Weights of a small GPT-style language model, trained from scratch on English Wikipedia: 4628 steps.
MLP neurons of a small language model. Each row is named by its layer, matrix (gate and up: input weights) and neuron, and shows model dimensions 48-175. Each number is 50 + 10 x the weight over its row's rms, rounded and kept within 0 to 99. A neuron's up and down rows have the sign that makes its largest values positive.
After each neuron's rows, "fires after" lists the tokens most often just before its 100 highest values on Wikipedia text that the model never trained on.

L3.gate489:46 50 32 51 45 58 47 56 38 45 50 44 44 42 55 44 40 53 52 66 51 49 56 47 57 43 41 45 38 54 35 65 39 57 72 55 64 43 47 38 58 47 35 46 59 32 33 37 46 54 57 46 65 49 45 61 46 47 29 38 50 49 46 57 31 53 54 66 49 45 47 42 36 49 69 48 58 32 55 45 67 44 37 58 44 53 54 54 56 59 40 53 48 47 59 39 60 24 44 52 40 71 48 44 45 35 58 45 46 59 52 49 44 60 43 69 56 55 49 82 64 53 69 58 56 43 43 45
L3.up489:55 57 38 71 59 47 50 51 39 67 62 47 51 43 60 60 41 58 47 68 48 64 59 53 46 51 42 42 50 52 50 48 24 51 52 40 45 47 54 63 45 44 50 65 40 57 63 53 56 62 69 53 45 59 47 44 36 49 42 54 64 54 70 49 56 48 61 56 58 52 53 68 50 62 42 39 39 47 63 36 64 47 65 77 56 49 52 58 38 44 70 54 62 59 66 53 51 47 47 64 49 37 38 45 43 50 50 57 37 53 50 36 55 52 49 45 28 53 36 43 52 52 51 51 49 44 56 54
fires after: " the", "arly", " an"

L3.gate437:33 43 49 57 68 59 59 44 52 53 60 46 58 42 48 42 53 64 37 65 54 39 50 40 55 31 46 42 49 41 53 62 53 29 55 60 54 39 52 56 49 60 59 53 65 39 55 46 58 64 45 44 43 42 41 36 55 42 57 63 52 65 59 53 54 49 38 57 60 48 51 44 47 57 66 56 52 36 64 43 71 70 46 41 45 38 56 46 49 55 39 53 48 32 37 51 56 50 53 57 51 35 52 83 30 41 54 29 62 40 49 42 50 61 60 35 34 57 59 42 58 51 48 60 54 53 66 47
L3.up437:58 42 56 55 48 43 38 66 52 52 69 35 65 48 51 62 42 48 55 56 34 53 44 57 35 57 53 25 67 49 31 51 57 46 64 45 59 42 56 65 53 31 57 72 58 56 62 55 49 49 43 53 65 44 50 48 42 76 26 59 54 46 43 51 57 52 52 46 42 47 68 59 35 38 44 68 30 48 59 43 52 50 49 59 51 39 49 55 53 48 45 51 64 49 69 44 36 63 59 48 59 62 59 55 53 35 53 43 50 60 40 49 44 58 57 34 58 49 52 53 29 62 56 53 54 25 58 38
fires after: " in", ".", " In", ",", " and", " |"

L2.gate164:55 50 46 52 55 53 45 54 58 51 47 43 69 45 54 38 58 44 45 39 48 61 40 61 23 47 63 59 50 58 58 63 47 44 35 61 50 50 58 56 32 42 60 36 59 46 37 59 66 38 42 66 53 49 57 45 38 44 61 45 52 46 47 50 53 45 48 52 44 53 56 57 53 48 43 50 56 37 54 48 48 62 31 51 62 50 57 34 62 44 35 53 51 48 39 38 78 28 59 37 61 33 47 43 55 47 61 61 49 51 55 60 52 57 54 32 40 56 35 56 53 54 39 47 52 57 51 58
L2.up164:50 36 51 48 41 48 60 61 41 42 46 62 61 42 51 54 36 58 40 54 41 58 55 36 39 54 51 57 63 49 50 53 28 30 54 63 53 77 70 50 31 46 54 31 27 42 55 50 52 54 56 54 47 59 53 59 31 48 40 51 62 49 50 48 74 58 51 55 57 40 48 42 55 49 68 47 48 38 53 58 48 63 33 53 55 19 59 47 57 61 44 46 67 39 52 51 53 43 63 49 36 41 56 50 46 40 61 58 50 46 64 47 55 57 65 51 32 37 56 43 48 57 52 46 54 44 40 42
fires after: ","

L2.gate116:46 41 65 46 66 52 50 24 55 28 46 57 51 46 49 56 40 34 53 44 67 50 41 63 49 49 48 53 58 51 55 48 54 50 56 52 38 45 49 56 49 54 51 65 47 66 54 43 55 45 31 58 71 50 56 69 61 48 47 51 46 43 64 44 36 33 62 51 43 49 50 50 53 54 59 39 44 28 57 35 36 50 51 55 41 29 51 52 46 45 66 39 36 32 70 42 52 40 34 20 64 45 54 81 31 64 54 50 57 63 48 61 62 58 51 45 59 59 56 53 59 69 47 56 51 61 46 50
L2.up116:69 58 36 48 16 54 57 52 34 27 47 46 50 63 57 52 52 36 42 49 52 48 43 37 41 51 57 77 44 53 69 55 56 61 57 18 50 39 55 60 43 66 59 47 63 50 58 43 86 33 41 52 46 63 53 42 41 36 48 55 41 34 48 53 52 49 45 43 57 50 58 55 49 50 44 57 44 43 56 55 45 56 49 62 55 43 51 45 62 58 35 48 32 76 43 55 55 50 48 40 53 39 49 59 60 62 66 39 43 55 47 51 58 56 51 37 54 58 55 51 51 31 39 49 48 48 47 64
fires after: " was", "-", "E", "W", " be", "ab"

L2.gate499:54 44 35 38 43 65 56 52 34 54 47 60 48 58 53 63 53 59 57 53 60 56 60 46 50 50 43 57 50 35 37 55 50 45 52 53 67 51 46 44 45 45 78 36 50 32 47 56 43 63 41 57 31 51 56 48 37 35 69 36 58 38 53 59 42 57 48 47 63 61 39 47 61 83 52 46 38 49 41 33 50 37 60 40 54 62 57 56 51 55 53 55 47 61 62 33 42 60 50 39 58 42 57 51 64 59 60 54 64 42 39 60 49 68 58 51 41 43 48 40 64 46 36 56 42 65 36 56
L2.up499:40 56 68 52 53 49 38 48 48 65 43 64 38 60 52 43 56 63 46 58 57 69 63 55 56 52 42 55 51 61 54 46 40 45 39 33 46 47 47 54 55 36 45 43 48 49 53 51 51 63 64 50 49 60 59 50 61 68 43 32 46 48 40 63 65 47 46 40 61 57 45 69 54 58 43 57 46 40 60 38 38 47 63 61 52 47 53 45 49 52 34 43 43 50 40 63 42 54 48 54 44 57 49 50 56 54 50 51 61 76 45 57 52 55 23 42 59 40 61 48 72 60 50 57 63 50 59 33
fires after: " (", "\n", "==="

L3.gate23:52 90 51 64 36 48 49 31 51 63 66 48 40 56 63 45 60 47 40 57 35 55 50 38 53 55 66 50 34 43 53 58 50 55 64 43 69 53 49 49 61 48 47 54 39 48 54 48 52 50 67 33 47 45 50 72 47 28 51 66 46 67 53 35 44 41 53 56 62 67 28 39 54 44 40 60 61 54 47 45 70 46 45 55 49 45 64 48 52 43 39 48 48 37 51 41 58 49 63 57 51 51 40 48 63 51 65 31 60 53 53 35 48 74 35 51 56 43 60 57 52 30 34 35 60 32 48 56
L3.up23:37 53 58 60 46 43 50 57 46 47 36 29 37 55 55 49 44 50 48 58 25 53 55 56 35 36 55 34 48 49 47 66 51 56 53 44 56 57 34 36 63 42 57 50 50 45 66 47 53 33 62 42 55 43 45 39 50 39 53 52 52 61 43 47 56 58 47 50 67 52 48 52 52 43 63 42 55 53 62 21 48 41 46 59 54 43 52 39 60 43 34 35 59 60 48 40 63 55 62 43 34 51 34 38 48 54 49 53 75 58 52 54 57 39 47 67 67 32 34 57 46 29 29 48 60 60 56 47
fires after: "-", " (", "|", " \""

L3.gate301:50 77 48 52 35 53 43 61 47 59 50 43 39 45 33 59 36 50 47 35 36 68 51 46 53 45 44 48 41 68 47 41 37 47 60 43 54 56 36 44 44 42 47 45 51 66 53 50 57 40 59 41 59 58 36 70 60 35 54 60 68 50 42 54 57 52 54 53 48 50 57 46 50 41 75 49 46 47 46 51 50 49 59 55 56 77 62 40 54 64 64 51 43 47 54 55 51 43 45 57 60 51 40 56 55 56 46 23 53 37 30 51 31 67 64 47 37 64 54 41 56 62 49 50 41 52 61 52
L3.up301:47 28 57 39 64 58 63 53 59 61 62 61 53 58 52 57 53 56 35 44 40 52 47 47 56 47 38 33 58 54 38 49 55 63 47 43 60 46 42 57 46 35 61 56 45 42 39 55 59 33 59 43 44 68 48 54 51 42 57 38 42 51 30 63 49 37 56 45 27 48 48 57 53 34 67 74 48 52 37 47 61 49 45 32 43 48 50 30 51 52 39 43 59 30 46 53 46 54 49 31 56 50 50 65 45 54 47 54 46 45 30 52 49 64 55 57 56 56 35 42 45 57 36 65 43 58 68 52
fires after: " c", " p", " t", " ", "C", " C"

L3.gate22:49 37 64 41 38 56 46 56 54 53 60 52 39 51 52 60 54 49 27 37 74 44 38 55 52 59 53 42 48 68 59 59 56 39 38 44 52 55 52 49 37 56 58 49 37 46 43 37 33 46 42 47 44 59 38 48 60 51 41 41 69 52 58 56 52 37 52 58 56 39 51 62 48 46 53 42 70 45 51 43 50 33 57 52 48 51 44 55 56 53 35 41 38 76 52 44 50 48 33 47 53 38 65 50 52 59 41 70 42 34 20 66 53 52 40 43 51 46 49 65 40 52 53 60 43 66 41 49
L3.up22:39 49 45 42 46 34 62 60 57 68 56 51 42 52 47 53 49 41 57 64 38 63 59 61 40 64 45 19 31 37 37 62 45 51 41 47 55 40 32 59 51 42 62 65 53 43 42 41 54 35 31 51 50 60 54 48 42 31 31 53 53 33 55 58 40 44 55 36 54 50 48 54 60 53 47 39 42 61 56 52 50 60 22 68 64 44 46 25 63 40 55 52 57 46 42 42 50 52 27 48 36 43 50 40 68 67 48 51 47 50 43 56 45 69 60 60 61 51 34 27 60 53 51 49 45 43 54 50
fires after: " S", " t", "S", " C", "Z"

L3.gate26:46 48 63 54 47 47 48 50 33 48 54 41 57 39 55 55 55 65 34 62 42 46 45 35 56 52 32 47 50 49 47 19 56 43 65 41 54 49 58 62 68 62 33 51 50 25 39 48 50 50 54 52 37 35 65 48 59 62 52 63 84 35 46 36 61 45 60 47 48 55 51 40 51 61 46 44 52 51 54 71 42 54 47 48 55 35 57 52 57 36 42 47 52 45 31 48 54 43 45 42 43 54 48 52 34 48 50 64 44 38 55 49 45 35 53 36 49 70 47 53 46 35 52 25 43 54 47 46
L3.up26:42 44 40 40 48 57 55 53 52 47 47 54 62 39 49 46 44 45 42 64 56 47 58 47 40 48 47 89 50 33 29 52 52 58 58 48 54 60 49 55 53 48 55 54 45 55 44 47 42 48 58 56 40 59 52 54 45 53 65 42 11 50 54 60 47 52 63 46 47 71 47 41 61 59 48 45 58 46 44 51 50 51 55 64 48 47 45 60 31 34 43 58 59 47 53 66 73 49 46 55 50 38 45 52 63 33 57 44 36 31 47 36 48 53 50 40 44 36 49 48 40 47 68 55 53 60 50 49
fires after: " the", "th", "'s", " his", " a", " an"

L3.gate360:65 58 29 39 79 61 49 47 66 51 46 32 58 52 67 45 45 63 50 39 35 48 55 54 65 38 57 64 54 56 49 63 39 67 57 33 46 51 60 50 47 48 37 61 44 46 41 38 33 45 66 49 63 44 42 58 45 50 45 51 40 43 43 57 76 53 50 63 46 42 47 60 44 70 56 56 54 44 48 56 48 49 48 56 51 40 49 25 36 48 35 40 32 52 64 55 54 38 48 40 41 45 48 48 51 38 49 50 58 49 64 65 53 52 57 46 58 52 35 48 50 40 35 51 59 52 49 56
L3.up360:38 59 46 51 61 32 37 47 57 46 44 64 40 45 43 46 39 50 60 42 60 42 51 49 65 52 65 36 65 47 40 61 51 66 56 56 51 54 51 41 45 45 31 42 49 53 60 55 65 68 38 43 37 52 47 66 45 62 38 54 41 36 50 47 33 41 63 50 64 37 39 48 57 50 36 36 44 48 32 50 65 46 39 57 48 40 40 57 39 50 59 51 46 45 46 63 75 44 43 46 31 63 56 65 37 46 62 54 51 53 52 43 43 48 54 50 44 66 46 33 55 58 51 49 45 63 54 66
fires after: " the", " a", " larg"

L3.gate40:46 68 43 47 57 59 38 60 46 55 58 61 50 57 44 41 39 56 45 67 56 52 64 40 53 57 47 65 30 48 61 55 39 38 47 51 68 63 28 39 57 52 50 50 51 49 44 43 19 55 19 58 44 50 61 54 42 51 51 56 40 39 54 58 44 41 24 43 63 43 62 59 64 44 40 47 40 45 46 64 37 44 47 36 69 63 72 50 54 62 45 43 54 56 49 37 60 29 24 43 35 56 45 35 42 47 59 32 48 47 69 37 61 59 38 44 37 53 42 48 60 64 48 59 62 54 49 60
L3.up40:43 28 54 65 64 31 51 60 48 41 42 52 67 42 49 43 57 30 58 38 42 43 38 60 33 62 33 37 44 35 46 57 51 38 35 56 62 54 57 49 59 42 54 53 55 61 67 50 36 35 54 40 66 41 56 56 66 51 54 52 47 50 52 69 55 48 62 69 46 45 55 41 53 52 50 45 52 45 62 57 44 44 56 60 55 44 46 44 34 67 51 41 63 46 38 42 55 19 55 49 40 45 38 59 59 60 29 47 48 51 55 64 52 55 48 44 37 53 34 55 59 48 71 44 52 55 46 58
fires after: ",", " and", " United", " 193"

L3.gate564:57 47 65 60 50 43 53 61 64 73 42 43 50 50 51 64 58 56 50 45 56 47 48 53 63 33 49 68 57 63 56 45 56 45 46 46 61 57 55 45 50 45 68 46 64 39 51 45 48 60 27 36 51 66 40 47 40 67 53 45 57 43 48 31 51 56 41 44 52 41 63 60 53 47 70 29 37 56 60 44 55 39 38 44 42 55 35 46 59 64 49 53 50 37 64 41 35 22 38 50 45 54 44 65 47 57 35 62 67 43 58 64 42 61 54 49 43 39 38 50 55 55 37 47 61 49 29 54
L3.up564:34 57 50 47 72 53 52 61 53 57 57 42 70 63 23 49 46 58 47 54 34 42 46 45 48 46 64 40 52 54 47 48 44 58 55 46 40 53 55 65 50 50 59 46 57 57 52 50 60 50 62 64 45 53 29 60 33 52 64 40 49 59 44 45 51 49 50 42 56 59 45 53 42 46 47 40 56 44 73 16 51 35 60 69 67 45 34 54 56 60 36 52 55 47 39 46 49 38 48 63 55 48 56 72 56 52 59 48 62 57 45 68 62 37 43 54 56 54 53 43 31 57 48 59 69 42 52 40
fires after: " (", "\n", " cont", "-", "–", "E"

L3.gate461:41 45 39 57 59 50 30 43 26 53 46 52 19 51 47 47 42 38 56 41 45 65 45 49 53 28 41 60 75 53 50 62 48 64 40 57 65 47 53 51 53 50 40 46 55 46 38 38 43 47 56 46 41 42 46 39 56 67 29 56 64 60 57 58 60 83 46 58 50 53 54 47 40 53 49 56 70 42 54 43 47 64 43 38 44 56 41 45 75 41 51 40 37 44 53 41 44 20 47 61 39 69 42 35 54 54 54 55 53 53 46 47 48 42 40 40 38 49 52 49 47 47 34 39 51 42 56 54
L3.up461:35 41 50 41 45 58 51 49 48 55 31 49 58 46 50 44 55 39 49 48 45 60 29 43 37 72 44 45 42 72 44 52 58 57 32 61 69 38 42 67 52 40 52 54 62 53 46 51 42 41 47 61 46 52 66 59 55 67 68 48 62 51 43 37 48 43 53 40 34 53 71 49 59 48 55 29 43 50 76 54 58 58 40 47 52 73 57 48 51 56 53 53 46 50 49 58 20 44 54 38 51 68 65 56 56 49 49 46 33 57 46 56 47 52 56 36 56 54 40 50 36 37 56 35 57 63 48 31
fires after: ",", ")", "),"

L2.gate285:57 38 56 52 51 47 45 46 55 45 55 52 45 55 40 73 47 48 60 69 37 56 34 49 49 52 53 39 39 71 56 30 58 38 45 57 46 58 51 49 31 44 51 59 37 50 43 49 71 67 45 60 67 48 52 48 70 49 55 51 47 54 35 43 49 42 43 62 59 52 46 67 71 38 64 47 53 41 49 52 45 47 51 43 60 58 40 32 67 39 44 54 72 57 47 44 44 32 55 56 62 30 44 52 30 56 35 50 36 30 50 53 54 58 47 50 46 51 39 53 47 61 47 40 37 55 37 40
L2.up285:53 48 45 34 41 56 42 56 57 50 52 48 33 65 47 66 63 51 34 50 30 47 56 62 65 48 51 54 49 60 45 49 56 50 29 40 59 45 51 63 37 33 56 43 59 63 53 56 53 68 49 64 55 58 60 57 62 40 32 56 44 47 46 33 48 52 54 50 63 40 38 69 65 44 57 46 33 53 54 58 67 40 39 22 58 57 56 42 77 42 62 62 42 58 60 60 46 57 59 52 41 52 51 64 47 51 50 66 48 67 52 46 57 47 62 59 59 41 57 52 29 55 51 63 44 43 50 52
fires after: " |", " K", " C", "-", "ot"

L3.gate140:40 39 50 59 57 57 43 60 54 37 34 40 55 46 34 52 46 65 57 57 51 64 43 54 57 61 61 44 61 51 39 47 42 41 58 52 68 54 57 66 48 66 38 52 36 35 53 40 44 62 56 64 44 47 57 59 67 70 50 23 60 46 47 45 49 48 60 64 48 39 43 68 40 47 61 55 43 51 55 49 66 44 55 58 65 49 53 53 43 29 58 37 51 54 57 51 70 49 66 44 68 36 54 36 40 56 58 40 42 36 46 63 44 50 57 57 53 53 61 78 63 46 52 54 58 72 41 38
L3.up140:52 48 48 56 50 65 44 45 41 58 53 49 59 42 60 55 34 35 46 54 66 45 51 50 40 51 39 59 45 34 62 54 44 53 48 59 63 47 58 57 50 68 81 48 41 70 37 55 55 55 64 59 58 40 66 33 51 37 58 40 44 60 51 49 49 53 53 51 47 57 50 43 62 56 52 55 30 32 70 31 48 57 51 60 60 45 37 57 49 50 46 49 68 44 55 39 75 43 62 40 68 62 61 40 67 48 47 44 51 49 46 50 66 59 40 51 50 61 62 58 50 41 48 68 52 47 57 46
fires after: " the", " in", " a"

L3.gate407:46 49 45 46 67 45 51 51 50 24 43 45 42 42 52 53 56 37 40 56 57 50 45 44 39 44 59 40 48 53 48 48 48 42 52 70 48 56 54 53 43 40 36 53 67 34 39 43 51 56 55 51 50 59 44 52 55 36 57 56 39 58 45 53 45 58 67 45 60 50 60 36 32 36 50 67 58 53 53 57 43 26 47 35 64 60 64 52 68 62 42 45 34 48 61 59 62 37 45 52 46 50 37 44 45 32 69 44 47 45 53 62 46 62 82 39 61 47 65 75 46 31 46 44 43 39 53 46
L3.up407:42 46 45 47 69 51 55 49 71 54 58 33 37 30 54 49 68 59 38 40 43 54 71 44 64 51 62 64 58 53 31 40 54 59 52 49 64 48 44 56 63 40 57 54 41 61 49 43 42 57 55 49 49 48 56 57 55 57 62 38 46 64 46 56 59 44 56 53 52 41 58 47 57 53 46 55 55 63 58 41 48 68 46 40 62 55 44 46 43 49 62 46 64 62 38 50 66 40 53 56 44 38 36 40 56 43 60 58 45 68 71 36 65 42 54 51 39 72 44 39 34 58 42 39 33 32 52 42
fires after: " 1", " 2", " 3", " in", " 0", " 4"

L3.gate2:53 37 57 48 40 46 60 51 59 51 53 53 33 43 72 75 69 35 30 58 53 43 51 52 42 51 60 70 55 52 63 40 51 37 70 46 68 44 69 47 52 39 37 52 49 49 63 41 42 50 57 61 54 69 55 62 41 43 54 50 56 70 46 43 43 37 63 56 58 63 57 60 42 43 69 44 40 69 69 49 43 51 47 51 48 40 41 50 40 36 51 43 63 40 52 45 63 54 53 44 37 56 45 36 51 47 55 55 39 61 44 60 44 65 54 48 44 31 45 70 44 38 48 46 61 71 52 58
L3.up2:49 31 52 32 41 48 56 48 62 41 32 44 39 40 42 38 53 55 37 54 44 77 60 55 58 42 49 30 48 55 52 61 67 43 39 68 50 83 50 54 48 47 49 54 49 40 45 43 54 63 42 53 57 45 69 62 49 55 40 39 29 65 63 60 45 36 45 49 44 51 49 47 52 49 64 78 54 28 49 52 46 42 42 46 63 42 37 38 56 48 32 45 41 41 41 46 58 46 59 40 55 65 54 35 42 38 62 42 32 48 51 48 57 57 49 49 42 39 37 66 58 56 55 46 53 48 44 38
fires after: " A", " a", ":", "A", " an", " |"

L3.gate115:45 32 40 47 45 47 53 61 51 47 53 59 40 38 60 65 50 43 30 51 55 51 40 43 48 42 59 64 65 58 60 58 70 83 52 48 47 46 63 60 45 28 53 42 49 52 42 50 49 57 52 46 58 37 44 44 53 43 45 65 44 52 57 47 32 49 49 56 70 38 53 50 54 49 67 35 57 63 49 46 65 49 56 59 32 47 54 33 39 51 45 43 64 60 30 49 54 44 66 58 72 44 49 50 46 40 47 49 45 73 47 49 57 85 54 56 83 43 46 65 56 39 46 41 43 52 55 45
L3.up115:48 47 26 34 71 50 65 50 44 47 52 51 54 46 51 47 38 52 64 55 65 50 40 26 38 61 47 59 70 63 52 76 61 66 70 55 60 56 50 70 53 58 46 65 50 38 34 46 57 61 55 45 67 60 45 39 68 39 62 53 40 50 63 44 34 51 63 80 56 50 46 40 40 59 48 41 55 42 52 40 64 42 48 51 64 37 35 58 49 57 36 41 59 61 53 69 50 62 43 56 57 62 35 34 45 44 54 33 36 47 33 33 45 80 50 49 41 46 56 49 47 44 54 47 38 56 54 43
fires after: " the", " a", "|", " sq", "q"

L3.gate89:24 56 43 55 53 37 62 38 50 43 69 42 46 60 46 53 60 39 60 52 53 41 54 35 44 52 54 54 54 64 67 45 54 60 75 67 58 52 46 55 35 46 67 46 56 51 56 47 46 31 46 41 50 57 60 40 54 33 63 73 46 49 49 55 55 42 60 45 46 52 73 56 59 56 48 35 40 54 50 53 58 55 53 38 33 38 55 48 42 68 52 35 52 37 31 51 61 61 36 46 43 52 35 52 62 34 61 58 63 38 62 55 44 56 56 52 50 54 57 67 45 43 63 57 49 43 40 50
L3.up89:37 50 41 64 37 43 38 67 41 51 59 56 36 49 47 49 42 47 40 44 52 71 49 45 55 42 60 46 50 68 47 32 64 52 41 40 47 46 76 48 61 37 55 42 59 47 57 56 60 36 52 31 45 45 61 40 51 48 41 73 41 43 60 50 52 47 39 40 64 46 60 71 45 34 56 59 53 45 51 37 72 55 39 55 43 57 50 45 22 31 29 47 57 44 66 33 51 46 58 59 54 40 42 49 44 36 38 77 65 49 38 55 56 48 43 47 60 64 60 63 68 52 56 57 50 59 51 63
fires after: " 2", " 1", " 4", " 3", " 14", " 5"

L3.gate334:55 31 59 38 52 56 63 65 58 47 63 53 40 58 38 62 48 52 49 33 40 59 36 43 48 46 35 39 42 68 43 54 45 54 70 34 66 48 45 58 57 54 53 25 52 53 54 52 77 48 52 62 47 40 34 29 56 51 56 49 66 52 45 44 54 58 57 46 56 56 45 39 44 51 59 51 33 52 43 54 37 60 54 56 53 40 47 37 69 41 52 45 66 55 60 25 42 42 58 56 70 53 50 53 59 55 65 53 49 53 36 37 67 40 45 52 46 50 65 72 48 44 40 55 45 46 58 35
L3.up334:42 54 37 65 44 43 55 39 44 39 38 55 53 56 39 49 50 35 48 48 46 35 62 53 50 45 51 62 37 69 67 61 37 62 56 60 29 46 54 30 54 70 40 49 45 48 41 59 38 67 44 64 54 55 45 54 75 67 65 50 53 55 46 34 53 54 46 72 53 42 42 48 48 53 63 51 32 69 54 54 56 50 58 45 55 34 28 44 66 47 49 46 58 75 58 56 51 42 56 59 40 44 46 45 52 65 50 61 44 51 61 37 64 46 56 61 54 57 43 54 61 62 35 44 56 50 69 61
fires after: " a", " of", " A", " I", " the"

L3.gate148:63 47 62 52 36 65 42 50 53 43 45 59 56 40 51 62 55 46 32 66 52 48 43 48 59 51 47 67 43 41 67 44 67 59 53 55 64 46 33 69 61 35 45 34 59 63 34 50 38 47 52 48 53 57 44 48 68 58 36 57 55 63 48 38 48 64 42 59 35 44 41 46 44 41 85 59 37 36 64 50 37 62 40 49 42 47 41 37 59 51 51 36 37 49 60 62 46 64 51 47 44 35 49 62 44 52 67 38 51 58 54 43 62 49 44 57 67 48 45 52 47 43 48 61 48 53 61 30
L3.up148:54 66 64 45 56 50 57 44 53 52 40 45 48 52 39 47 41 51 35 60 27 49 50 54 36 55 43 53 48 50 43 39 56 35 28 30 51 66 34 44 40 50 41 51 88 46 61 44 68 63 69 42 56 55 47 52 68 39 39 48 69 43 52 58 46 48 71 61 51 47 59 47 37 61 49 53 43 17 50 38 49 57 50 52 52 44 39 53 46 51 49 57 47 66 50 38 49 53 42 44 53 37 48 44 51 46 68 42 62 38 60 52 55 49 45 43 47 41 34 59 54 42 48 60 74 61 67 47
fires after: " C", "-", "C", " |", "|"